MLP neurons of a small language model. Each row is named by its layer, matrix (gate and up: input weights) and neuron, and shows model dimensions 16-271. Each number is 128 + 24 x the weight over its row's rms, rounded and kept within 0 to 255. Numbers have three digits each. A neuron's up and down rows have the sign that makes its largest values positive.
After each neuron's rows, "fires after" lists the tokens most often just before its 100 highest values on Wikipedia text that the model never trained on; "fires on" lists the tokens most often at its 100 highest values on Wikipedia text that the model never trained on. A number after a token or word is its count.

L2.gate644:181123124098127156112196121139111147081113112099147157155085087153130136108119098170152107135101149134132146154155103149158153157133157090169132113111148100130095116146108117158158152111121151174109131126087133131159116128147138111134121100165130121163116104150114162121108146122146127131125118141152155131083081140127111110117147113132126107125154187130148148157128106148138114106108096122105133162077101160112145138139112129137139143125118114097121115099154159143096130131094160123134134137138135117148165129122137141103126181116129120079146102092151134128095134122152127085158170060119144133122115148126123110151107104132132083158126144141141155174115122184117118179112126128130161115160109101108121114116160132126180134142129120114149141122083135136143126140121112
L2.up644:150106123131157161130191114112099157150098151126134108112096120169120128117164136141143151120125158118108158139149121105141088133147102109145142131123108078122117104120097127117141172125127121157090137124129128152143111095152131143123181111180139112131104118128117137126102161132127166105163116164184197104096132115170090169113158108113124083104154149150114128146137103062133171095107108128119147144167125160163170096118124109142095101120128123103106108068151131129110180105108161133116104095082133150153096102158113136123117188105132112091157117125111143109106125147124141147117119108143156109120137141120112154129111140137202136124121097086129142152149129103098108164067129156123139139134116112126150116102149128077132165146129109082157127114108135144130117133099098
fires after: " the" 32, " a" 12, " with" 7, "," 4
fires on: " same" 25, " different" 9, " specific" 5, " similar" 4, " distinct" 4, " limited" 4

L8.gate251:107126137150132161112125127107075125113156140145124132108188127115136080132114156113129155081150111172161117091186119152140158124197132110110130145135110121138165144132105114150156112104169169105144143153120123129099141149127130121151107103173134164174131133178120100108084097121097149129110142146125179153164108117165089133168095119171145097135159127099145174117148145145123128145151125102148145076164152141107105135109125088090098130151120133104118144095090123127128091106172137107118145103144125133118109108110147133120130162143125104097091098071160163156147170168099141120124122070120116124161086149147163106164124132130082161196117153089131102130133119132159106122128155122129149111159121117179142157131104132113082101155137123083149128163115115123136129157085167
L8.up251:161152138135126150129139098097133134119139122089134131150089150101158139162190068144142178151153121084110168112137097125122130158113141155081123121130089102117092104145162134180118125115139103127147189155112119153087118118133127165104129080131142108100118116118131144114147126168132172112166131112118129166116129175126141137140137128118100096086148159106140129120139110163129084111118123119088121146088125138109124144137104108153081133117095124141142112090086171143109110135146132157143144132143152131149097138148142124135162170131085134139133151107152096120089121099121128101103093154150146112127132092133145132111137111156131109129116133138138113128122093096111169072139161099113087159108137143138133101138131110095114136135144164144152155158130113075152118150137169
fires after: " |" 72, " No" 6, " W" 5, " " 4
fires on: " " 47, " W" 10, " |" 7, "." 6, " Number" 5

L3.gate303:145101079154133103116168123151091145113140143132162160139131142137126117139118126172101187126134101153133103161140099119103098117128143146084093135127154125089102087155143106123163161168115097108130148179143087128138105161127173088124151127080112190154142166095145131149138117107134145148158140123139114140129115156146161119103117101146078140142151141154108092131114118159142131175118120194143146097172119124131157135131122150174111098105173171147133111139086138117157164103124157190102144164151179119125148125119145162108125114131099084094107163104147146137129137122125142132089096119148168143096113113107116142145136146122144111153103168098142099152146172078109141118094153110121184119094127097135133130122144142130144114121160122089142154099177146173172109141133133
L3.up303:099122134087112122138109134119115179097123128114087136132111119174121170139088117110123141179146137090137113130127120123134138097127159120123118149102163109131126143075135135152128088155106090133078122128083091143172118156144149124148165112136116123117127092158171127124132123120133126134152157128134148158160094177121151097135079147112151151127160158161132108129138179151141106120130154121128137130094118133155130099061158139137127157144074139138143092111087080109150136149129168133145154107107156094178123150117054118117154182154108151094079133092171177135136116133147107135106141131139093127108153127140109059133144135126129146143137130140174138120140135090078137113108083147094105176134132077095152155141152136097149105124114126101117163124109107119124144131140154
fires after: "." 37, "201" 13, " In" 6, "200" 6, "202" 6
fires on: " However" 23, "2" 10, "0" 8, " Additionally" 5, " addition" 5, "9" 5

L2.gate823:154127112121090091102095100095120162104112153105133109153124129093097144115084111124130139143156134148111147169124108129137156117098159157159113133111144185127133104106120105102171117144110102161125110125139170137158121133150132113085104163112164155136157061122113125148108130123110115138111099123137141138141180091189168154140138157132104129128140109123056138130156138159138138093177097152134116124118175156121142066124124130134151151142099081148121117111091109108128144096105123119102134123076139180087164122113140141136143128168141115106120148145119123143097119119093108155147119118132141124116129126119141160152132178106132109151129124123084133135120138094101088141128139113132119125080141148153092117117103174145130110133145164104112122144176097125120107094142116
L2.up823:130154135085119094119108121157097123104114095151124131108140124132117157115142124128083131142107128132119128079133125153124137141126102156117134100109136083156142139160179131103139144149177162135151137107091085132070106149140114095171117086101129146094083118122147131129124130138177106137137153127189152151121097162097162085147108096108126142111163133150166128125181151125141132156127137133112118127099151104150121133072112146089132099142150118146140136099122123112142065153107088109121140147154122150155109170136131120158115159097112136130143145089120143194141159111132138088138123115099113136147163124128094135146145106129140131152190128096179126164132120169102139161148140141090133112131158095096151164088134139128143208133134089121126160113105141166101158143130153
fires after: "201" 12, "198" 12, "199" 11, "200" 11, "197" 10
fires on: "0" 100

L3.gate465:167168137116129149124120141156134135104099114140127097158133131136159144136125153131108121117126152129159111168127127118161111142140155142112092142118135162123106123173116154122109124139130084115090147064138088139132109091162134166129118115131108130166112160171138120137133129121169124125099127137150090162109164101147139122092159192116134149119158135114139108144120122155102115139163103136067149154201132154145139138118098156128151133143110094116096130181152117166125164104136143166167116115146172125120116140121168124136117158129116107107112144168159126117083156139129112095070142143155134139096114097163143116104133138196136154123090166131102102166148122101130117142092143116173145114103173151142151153111183121119115081112113116135171116100158122109118161094160123
L3.up465:104111138106127090128144153142129149146172134120144133143105183088091149158145112086118145115099180121136096132157115110119151111172166162126139105110129141128115076124154126124130119071113160122144151148121101151145082146122147121124167100158087090104107117092119129124119153158122080124117146104097126147098091168134141201125109138119117178105117155122085125147111149130100129136110155168142152122109112128121105139128148141132155108125138142144119148150125082130183093140111117155177114110130128144152102140099123133135129132127155125117141123137162132161148163119119124107152077105119093123133174154123184151099114135129114085137101129107091122153113117106129133169112105083166155151122138159168156139148146169169147161124126104109141155109112118147157098130126122
fires after: "201" 15, "202" 15, "199" 9, "200" 8, "," 7, "196" 6
fires on: "2" 20, "1" 15, "3" 15, "9" 8, " California" 8

L2.gate923:099125110150147105159155128118152160129116138151106125136145134089117101097166154132118097125139165134116116118112117169109109137143149156128108111119130132076146132104134101101145119108125128154133163160153144161144065107122137102106186162119145094130107115109140139092151113097106140127133134159147121137104118114084163128104116110098106138118139131139061126130143097130149125165091154164115138116141170107074094157100083139144128103134170119111129118100131122149172100145109138170122161130100132137106088122116131133111133144180120103153160119114129132146122142135129114069131086146146140130132116146147120154106107117132139117214123062096198102168108167120111159087158098113111105099137122131151124105137158146113158109153147129090055137138115126143170106155149154
L2.up923:135134165138131073151131138138136095070127137130131096100100127104103160183100152113156101092155131154118096189094099141082119131116138141145128122117136107175119107138108119146141124133149116141146099147169110103099132105122128091127144153176117167139148161086136130192115141142111137145109090114122155141113153180119116089118116168136075156149109145084159104151160110121134090118096096141092091145143125166141136128165117147150124095141094155110143084153147132147142127136157174153180101152144140138158126136119154113129136113088120155115118126133194091109120152136137125127133110158117186101134134109156099103156136115154130147082118147131115095151147103139090117159129154148126179175111130127134115177134104131078094144162131101123092092128104132117137121096179109
fires after: "200" 13, "th" 11, "201" 10, "199" 8, " his" 8, "0" 7
fires on: "7" 16, " century" 13, "9" 13, "4" 8, " time" 7, "s" 7

L2.gate964:145140117116119113086149099119120150122131137135206106128102169139111119106127138142104120143151158121126113119125080143126123145117153127098098124154165157134111080126137113123139093104113107128179162124092134111167114127158125138097147118124097132138110114146115117169165133124143151109104120137071117147144135150095164106160132154149146173123135128101112087142158159117117121143114144161110143101142159128129096129094092121122138145169133110159130142143131116146096081125121113090150162153125163171164127130116142138146160107115156144106124127141088106170093140121081116091128095138102099120105166120177128120159114144151125129141168136064143115170098136117119158153103128120118081125132128121151143122146147143108184136127114144093140142143170171165088140141145101
L2.up964:151092162091108111101089130145118131140119169136150124124081154117115091152114094126145164128151152119133095148147142139126113138150138126097111094119129082138123143145130141080094091126116142099077076122111088134104128142129087102120159096118131158162131136113172101124118140120162102154172141090115151175145122185137113164081086103149125134122137162130157078153162126122170122138189111159123125151139129161124146125134147151135144158117151161123121162139111145117172122114127137081134135107140186085139122095126136163153136115118129154154106124108125094150132146139143125147118095080147156120127110173099115139098174165138104167121110179119149183129141111130130124128095097116110131146111135118148152164127073123132132095133133105128080122134123094146110142122085126
fires after: "201" 15, "200" 11, "0" 10, "202" 9, "198" 8
fires on: "0" 76, "s" 10

L8.gate659:089148167171126152102162111098108130101134150155136135131109108113104152122101174160115112070149134192125139155131128094158104105149124129156163132117109128145114127139178131135168178121155145129103113155102125129108153126141113102091138137137175108156063141132151135152081105157123088134104122105095168157145147125157086114139107084136129074160132140116152136137173131090149131088157141115091115145110115104112135142136106101106167109160141085147162135097065146139113125092143158100103127123149121113120142095138133111066103148108165139116140111085075110109145117115126146127128150104176132152132100112143157129139124170146121147099099159124105075097099125128162154118170106127094136153118133147122149128135150099170149126163138122126145154091122105134137095135099128
L8.up659:154081129123112130141107122106146110102120147115149098128149145110141045109128087055104094134162115137163118115115102158116147122120128134126112109156116112098158058116141119126157099102142097176077117106118097075174111124141170114139099153104139125082132132091163126112135127133145104156143143106123142136138120155091126103142050112138144128111097107130099121161153144170127115178105116093143147116118135129109123144110122149115119112132130129106145121101162136148148166146123154101138091109096096115115141136147126099114144122168146115102123164117090119178148092133153179098114136115120110060096140104150119116133169143178139105122141149136158079143131149157099148127098116110131141129173138141139096128153154108103169186120144119162088157120118156166130133136139146
fires after: " |" 62, ":" 8, ";" 8, " " 5
fires on: " " 48, " +" 9, " |\n" 9, "00" 6, " Ref" 6

L8.gate1040:128124108133131147181124112118127168090145067131114146116139125094137117119119156131130124126109122142113116137120171110104133098134137088162127130111100114135159082140109129128131151134123145093085131112166124061139132197142151123141131131098145121116093122139108139130114090130124124113080109138144151099129119140115136108136105117152117090075107101119159109157093158139143186136127120163106138123124143116116122127094116094155089128118143121175142124118129138102129119131146153154104095146123107119115101114121122107127107138142165161132139158118104127126147124136176132131134123126117110128084121116097138090105173122166081116149095135100133140111147119123147112133120132154119194145168115178119115140095112119095170140110136131111098143136105100162098150158134128
L8.up1040:177108177116130095135082121093096117127134176124155114084149111100138136119151114155124110119136158106176118170147126084131131180138111145126097114125123076143077131137172101115109176146119093154151127132159097140119139107140121123147131137109097113135110179128115145165105156138142124151145146100183124104119089109164139127165114106120122143106087109109105146133139137120122092113170046171101122118127120125124117137103116108067153085160182112149093129112124119128107154108123115116142143122164129168153158117100114116142103113144119125107145160122096139132117091150126153147135129125114158088126110119133166103146112099141136135131142169139118110142151073110150136124144126134117124190134079139145131109158127138146154094150125053148117147150089152152111136153101174
fires after: " " 50, " |" 7, " ±%" 6
fires on: " |\n" 60, "1" 10, " " 7, "," 5

L8.gate964:125113143135110145107100151083133113155134138139164112106159103073121106141119166098116092130105155140102135110145175121135115114114124122114122119112143090108115080101113117109121160109100095152089108115159161099112132108163133127120130118147143136182084192070123149139158135149123148117155106124155150100120171120167093106185103133125127110095093084161117159113144163154132141139131133132146175151155118129084134159173112106108166088151100076125146131132119133157130155112145130113106085126160128125130140138119088138093168114155176108127137148104139112149155186148140127136117145108145113109136098105111116130193116121129129144120137129100123093127117116179142113155113107131139142100154160121119131143160131166124110146164119131126127114126143159073117135100191172
L8.up964:138159137145132100125164111123150147138115091120114105173135093118139114123154149137158106135129125066124130134124120142142095111118136131143125151140144118134146103117120120129142168158128085109059108133173129085166153146160106125167170114105129119111133106127146106076087097141135110153146108105124132120155115109171140133113197136124121181083128139123081073128164168132114146151125149124119129093107153091138165141117136158126155116142168118193131146067118139156150094140159147128103118118121162110135126125131127132132143147130144149125124129091129132110098128143129069114138128130172144165096141129062147116135119139184103117143113115129121147154097127127151194131106135093086130178133127126119160133122134159127144136140128096123110149116133159150131130155124131
fires after: " |" 48, " " 10, " —" 6
fires on: " " 32, " |\n" 29, "'\n" 8, " —" 7, " +" 6, " |" 5

L8.gate608:139153144135190150138151150148154139152141151142121117163145124139093103127125157110095108133151121119149146114128124108147136162145103116127140109108152136124123114166084138114160113119114138116075121196133154056118139101143104114128141118179159146105105163122131140135119109150068136143114099138133136116132120115172154107136141056115135144141100113115090121160100134151130123104117099144131149124134098129089125128133143141132160119115143113133152106101069126149115152107162171115157112126083136126162154138164103115137185111118185125105119169110095132141147095088131081105116143090126127103137089108108145119122164152147138123080097109085171096135151119131092139161129087132117133123153142154133139123144138154104161150139148108165163129156138159098104108126125127
L8.up608:125103128105154177138124103117137151134114106157155135149128112112126160135133178191081142140126140094106094153147086137144102160140110133135169126140144084123127077135166143118197124144171104115109123137161146117132150102179158112125128112100158147107108090112151141093107132145140132135131098121144135108127125162140084068154129117112156095099094095172152146132147137116132114144086154113107130122142153094093150120166112143142149106165126109126114135148183091131112102158137125099137073117107122126117129120131147115117098158109161115062121137097113076070149129100113100124102153100134121131175140106136141130145136101115165130171129133160133109169123124134118147138131111155141104119132136106121163138101096133165132132105128142134105149114128133136102123124084128
fires after: " " 62, " |" 19
fires on: " |\n" 43, " +" 14